config.toml
n_layer = 9
d_model = 512
n_head = 8
n_kv_head = 4
head_dim = 64
d_mlp = 1344
vocab_size = 25331
activation = "swiglu"
norm = "rmsnorm"
norm_place = "pre"
norm_eps = 1e-05
positions = "rope"
rope_base = 2510.0
rope_fraction = 1.0
qk_norm = true
attn_scale = 0.174
bias = "qkv"
tie_embeddings = true
parallel_block = false
init = "normal"
init_std_qkv = 0.0412
init_std_o = 0.00971
init_std_up = 0.0412
init_std_down = 0.00599
optimizer = "muon_variant"
lr = 0.0227
lr_mult_o = 3.0
lr_mult_down = 2.0
beta1 = 0.95
lr_head = 0.00951
warmup_steps = 48
schedule = "wsd"
decay_fraction = 0.709
decay_shape = "linear"
final_lr_fraction = 0.1
batch_tokens = 262144
seq_len = 768
doc_mask = true
train_tokens = 2072000000
steps = 7905
dataset = "wikipedia_en"
MLP neurons of a small language model. Each row is named by its layer, matrix (down: output weights) and neuron, and shows model dimensions 176-431. Each number is 128 + 32 x the weight over its row's rms, rounded and kept within 0 to 255. Numbers have three digits each. A neuron's up and down rows have the sign that makes its largest values positive.
After each neuron's rows, "raises" lists the tokens whose logits its output raises most directly, leaving later layers aside.

L5.down87:110117207101159101092126134135169113121118062118085130105094096186100128067119137082166101129095132102145101112180136081122068134109131127143189120112171155098139099137135081114137154165102110122158127119098152116121120123131103148141146087117151120144152149150036148105159147144105138090145109145144130076164102145092122152156121092136107077151173109130163064169157101101076199127123138156145139198135082080161127170123158115147142159084140186115100141084138125083119128095109133066132146163120124164169104114161110173155117143166090140115000105138095155154143123108139149077067158125076173104136141157126156142202131154163179081134075109114151071118133099149100133149068147142117156132125143160135154132094099168108084160138115073082149149175143139167151083122141138
raises: "In", "At", "During", "On", "His"

L4.down789:071103115087147107105112161085139115114166086160143153079140160110119107157141185137120166120104095106153171127158115173104121193103089077141138177127038138118138144130140124152095109103154117124154113118090148126098133153109144139111113175058092146089124158119136112094172164136125102143124176169170125097070157075142164142133155083137111154094153102141118094153196151139201181126115161162113097115131092107092173089102152161163171155131117142137145125174084131111145165072041098087109161151144125132134159099151082067126067163092134118063012092083111075113112160146158117142153117149136130144145106127107187153095148150099161157094170183177090171168107152120064172151135051131111140092206147122143090112082098127164112142125064131093153113116056129151141148144130162
raises: "ary", "ately", "ated", "ate", "aries"

L5.down132:149136136091139106137110191112125108173096130114159123165056188121110194088098106164141172126128177226128112155149130120119089135128092118090098152181082080108136119113135169130115176131116097178091161131195077123146111146039118119094095106087133134154109121164093156130129097114163084161180097115149111149121132104110073154097113094136125103164054189139127180161140136146158119040170091091123108157177120156139118107088137132180092091182156129145136102077116107146151125096113145117126137139108124160158196123126135158085133088115131216127158105156140134110096096122119149106151075136080096151101126088125110150139055101181105104136132101146119131163154135181143177127125088124086079099104145115115124122145092159129128072150105175112130082052112129154108067172111135
raises: " Center", " Louisiana", "American", " railroad", "-American"

L4.down563:153214138118099120105166163102110178111145155136077118133089125110150147148141107079134165094108114127092155072119147172115121164098074185107153168156094094081145137148127150114139152117117092125097121167184152173133207136139158133111181109134134129155112164116113102062122087124157148150135113178097165051119106123062141111116137086175076120134114114098137124159132111168138131145095187116163112121094125120139146142171112074099100072152135083075104074126164146107107149140126094113084155161129125153224132117171169196134149147112110160150098073142091177117141162124168078079105152096121077133120191098112153175117074094076132135147093147102159163113127128114149110157097044145125052140110136149085086125157144164104127105108139087078125138147096031078141093099130128
raises: "ices", "ice", "itions", "ition", "isation"

L4.down561:135135129106159132127178109153197169146171078145132097186150131107123165117098134146205121136144078165159090087123111120129107099155136124162103123106170091065061145131153140127088114080205096111141126154150141131111175105104058116126164109145135081138135123176182157163145158191165148176093107141128169158191113165079105057170097146130100138127142160117154098072129125126126096167121134131125069170094125124128129140085117167113163097138140090107187135087103145142151112182134156114161136065080156174183174162106122123128107183166145132136155095133136122092089105144117083114179132092158104118118131079113102133089057139170152095094098112173127086142116175129160065161139095124159154106149137145150144140137173143156042082112134183179108142147167089073129134087153134
raises: "ğlu", "ff", "duced", "vá", "oks"

L4.down967:122135126067115226184123110147139137108142122163118080185155140165109147127110189105091099099102137091106166136137055151161130145125132131113133142091119164160137154179119067166175136129127079136111177125156214158131128180158111157097112073191121159127112084107142126207150193056172152137101136075120128139082085153111107066133179040148145109174150088094072140145129127114099179136147165145137118084145189143119127143117084070117131173131086146120123114144122130123149091097104093133141108108138086125134120129115154150117133094143135113138058206112095139160168145108172063169189057095133110039104126166115142101131144133147157174063117106082111085114087109089105135120171153147036164118112102101170144105120178172093117121117132079119146162092078144093163123114117139
raises: "ian", "ians", "iac", "ius", "ma"

L5.down577:087131085105116066113158119118146120065094098132144090159143110154150154132097181115120082098132107139119146097099183073113028118121129162142107152137100116127148127129130154167165117115124087085148124101152114168135160147095124124158150113054125154087124108065174121144118138071146150092149082117171082098102105107122073159195148186099125131148152103119138143070169113140097147127113123150126176210194103149167120105096166133111137114175116125107083032092176160105141179122154111162064158086062128065123157135143120134197132146127171077148049166088100141109152139083149123166126185111082117160176161120025114103139189128152147169140166151120053128191115151140119155110113194161115137117134113173189163119125140115137142137148128128155133114131101149169103153094205131
raises: "\n\n", ")\n\n", "\n", ";\n\n", ")\n"

L5.down1104:157138096182161203109138103097162164093168172148183106148129133059132060103155116171147127098142155133105132160127126140154113062147162054179175135146111140169155171101177114113112085083102109139125127137109082145070082110120166149102169177126153165137102105156167164120118127170158157157074151112114102102056095114075099139097165116100126106111198112146132174100186148118136100170149082126203133123128095188090123127130141105139122091062123210132150133113109105132136094151143129112116110176133117193122095125083112138157122161153134110133177176154096084090141152196145111080170160169131029122083141100133137130074151085126179106121125116107154107128158123149094119130153087197129170175129120117161160082120110124188144116202111086220132165188177119146130082106090112
raises: " [", "\"", " my", "]", " our"

L4.down1149:126121110121148099152088082148098086128134141104122145118066200173139082095100113139048124164130151171105141103160120136105075124168086175165126161108177059140118112128194124133138124116075118135190092149182167053115101135109095127121083138147090166138120129125127127222186148156130198140146163120126165148128127096161100023112099098135116191187102123089087114126116128068174097100169121107126096151159129103169169181094197143082077149175089132128137141138183115141128165162125121094086126198178092179082081180141108137147137133127146180081105153104125118130146109145134151078108152126130139074150147174124135191144122144115164119149113129127113150144052056104094191091134127131177162119109102074088093064102141127140142148132109135197160145149133124129142162116184165
raises: "t", "ah", "te", "ty", "ark"

L5.down660:081073175125076156142157177076071113134142116102102174111160143160146146146083130096109193120119137114163139112094167089122133172088086094063123148137128110115091174144093130152151119154187188119146150108103165130063144138094075148154162091108067115140097141101101093119078113084126149177205083079085070092161081158128133131147096084140142103110141169188106075106131137127088126143087061126071096235162132144141099149101106129130088166077192109199167136123091146127104131157154099120143065130093111164134112163127111078142103133114112085139059164149106186134194162071158136152179152144124162154107094145162164101128089088175112149101133120089167152099188198042198139097133111092135122156095168130129142055100105055116152138150192146122130090143064116122129124071117107
raises: "ence", "ents", "ames", "rance", "ency"

L5.down938:098153117127133146161141106180144198156147147118201151128118137116095102081161171131094112102121100085182110119126119139080173114113152114159112151110102171101119162157117123124164151140134091139143084104180127130104106116127127148130125128071092057118072138094161134117169123110173108135123133119116122095100159144089098141130163108140113130145156156142139128091160134115108135140092144135151105203090125123114146085089184175156080154162149156165151132120165170123051108183169129082103102108115113085086150163118075156097193127131179113114000090114120153118120099070061086161079103141110111152139153142117183123152166166084165130149114118081123137129123134150092111126141148110127189126094092106137076127170121128169098074108109120170150171127121110120094174112131118
raises: "\n", "\"\n", ")\n", ".\n", "iter"

L5.down655:092155072160142106104141144140095149146144110100129159122116158135151163141082172143146126091096158102091180118081094157137140103125088140121137063115131143153125075064165129152103085112123133136166160101109128109121133157094105119067138092144097124119142088153165086140112143156130105165143175118003091089127151117126122091156170105157102104126054147115090076104084090140117156134190071114079136129174135115119111154088088135146101078138125137144086213163097138127159160116086097118129154110139134165123113100158127170136174112144157135168040088086129082111111122164121136165130082177114117150096172127137083167141122150136094129164117166182144141177116090101161137098148083185127180093099120100146076210115072049167170091155154102114097142198182148145096054103185152
raises: "we", "é", "wa", "è", "ée"

L5.down1032:115101119094105107200110151113122066129136129114147120113092143154139043154116121179090146150180063132108148159134144075088162102089130119159120164137119099137131108148067054122144142147114161130151157128132130112107171105106110073137180126071176039132122106130102092136209136122166142150135094097131118141147083158102106079084113095122134100142145095130132180119154082147083146171139116144120109127133167097105125125114097114130094087144175183138190104077150188138187112127118097136167162128128105106101094124182133133143161147052156141101088182153117104147109119086100131099142123159132064135154174103109178127091142172136118192133070114108054109135139107130149125099129094080136141133164138185115114158131069151120200103089137102123092119101135109137106139128105076
raises: "ed", "izes", "ally", "ared", "duced"

L5.down652:121136103144163216097169133164132104159156139219112108157125132135118116140128058120053155102155143095105103129173150127108152099152110085050091157112139081119169132095105137164128122132135106131092091075111185109115137101145122098150235148169128177119161103162097157164094128117113112163213114151120164131046109186097133119115129108165137097170130129159101135122081157123124136158108191138128132136150133092131132119099116084067159167170132146086114104134172076125121121153122168134132110137120105084175123085100145111142146081159144140153091132184138147122129139115130163154107088107137149136110129150181170132141125117185131162200129099129144118144135172111088163175201094091074153154084129135106136011173114098073148104157137130106165108111116129189128072109054115
raises: "ency", "ence", "ents", "ented", "ently"

L5.down1331:129152162147160146073081114188123111089153162207097100128153139117144119144077154124116080163106110103127175064095114164128110171178162138089125083107120128123162131141163109114124098126133139136082141166167104138121121107122093178089169109102068145113077146188129119146139145121092096104102133150170140175140121138109115146128164099138133067130086080122087155179113171072153150101080111147096072132148140158128119142098091129148156113168050107119173171145109093167131111141114106094119174195058153083161125138131097199136143255145153099138123072117186147121123153197058128136147115117094191130159090131114102155112133193140157104108120123153122158163142121133131115126137152093096086112146164164097137164102105162111178112177098154131148157159111104114104103135164079
raises: "ative", "atives", "ated", "ate", "ometer"

L4.down405:159025156089154082165172106126138137183152125143118131126151139124115114098086136109094113192128148142095131148117108136132136115095150177134146135124114159176119123109110093061152097111131173116067102173162072138078154111164128122162164084138124151146112113128089106096146117084142171159094105113135150112116135148197058144132137104121131102151133133128077159075175089124186131102151045136080142107180124139129107136080167115158147152148095092125165104159054193100104161151120081171179129076132135161131108170153152056130111154095137108145022126092162122126109102110102129127113115084150076184129180149087138154117141081139158091166178182137124150047148140157113111053065122128111109165162113118100099065102134068150109155148095123162123139144088127099109125146127082
raises: "al", "s", "ed", "ao", "ally"

L4.down1189:120120178079082160109149114126142109201138138117053139161093112093115164158178143133087175126153124105135153100150166110075103135109145135155126158132140129138115144096123136130148167119136103129060159129111117126120157091081125156136134159106093172184127092107096088068052114157147147209135111141154127134136142122202170177122106169115171179092151110088091099087113082138125203108132183116151120255151236125102128133164090115108163118159141150099195097083096151143154162121196118152114084142149137110187095093115121133094110161173129122153000164114082076119106073143115104137071160138141135170121136130125103132128085142120112098062152101113065114210195122109105146128124090127101171090086141085160113147131094104154106096127084127083047119158134125141130127103099149
raises: "ations", "ation", "ated", "ating", "atory"

L5.down1023:151159149118095151162098153112148113134086139128190084149158120151119093113155154092099131170093120130102109084040163098091121138083142177113084096095128094159103152120187090132151116092089065173133145146107101176128175134120122138118092103080140118146111129169137175138103174136123154121142125123148165181119124110148180101166177127119156148094111122139144087107205155143115120098074133131137174170112073137124090114074143191120100129154168095097108150155149120105150090128106091116117095094161118099074131078074120162118132094121114175109144148165129130067220122128132160149158090201152097120131112094057106114179108153096074102140068120092142136206227173202113096102156129134137153186114126082095100136153136097171163160098153103131109170115125141144131120113099157
raises: " his", " His", " her", " its", "ists"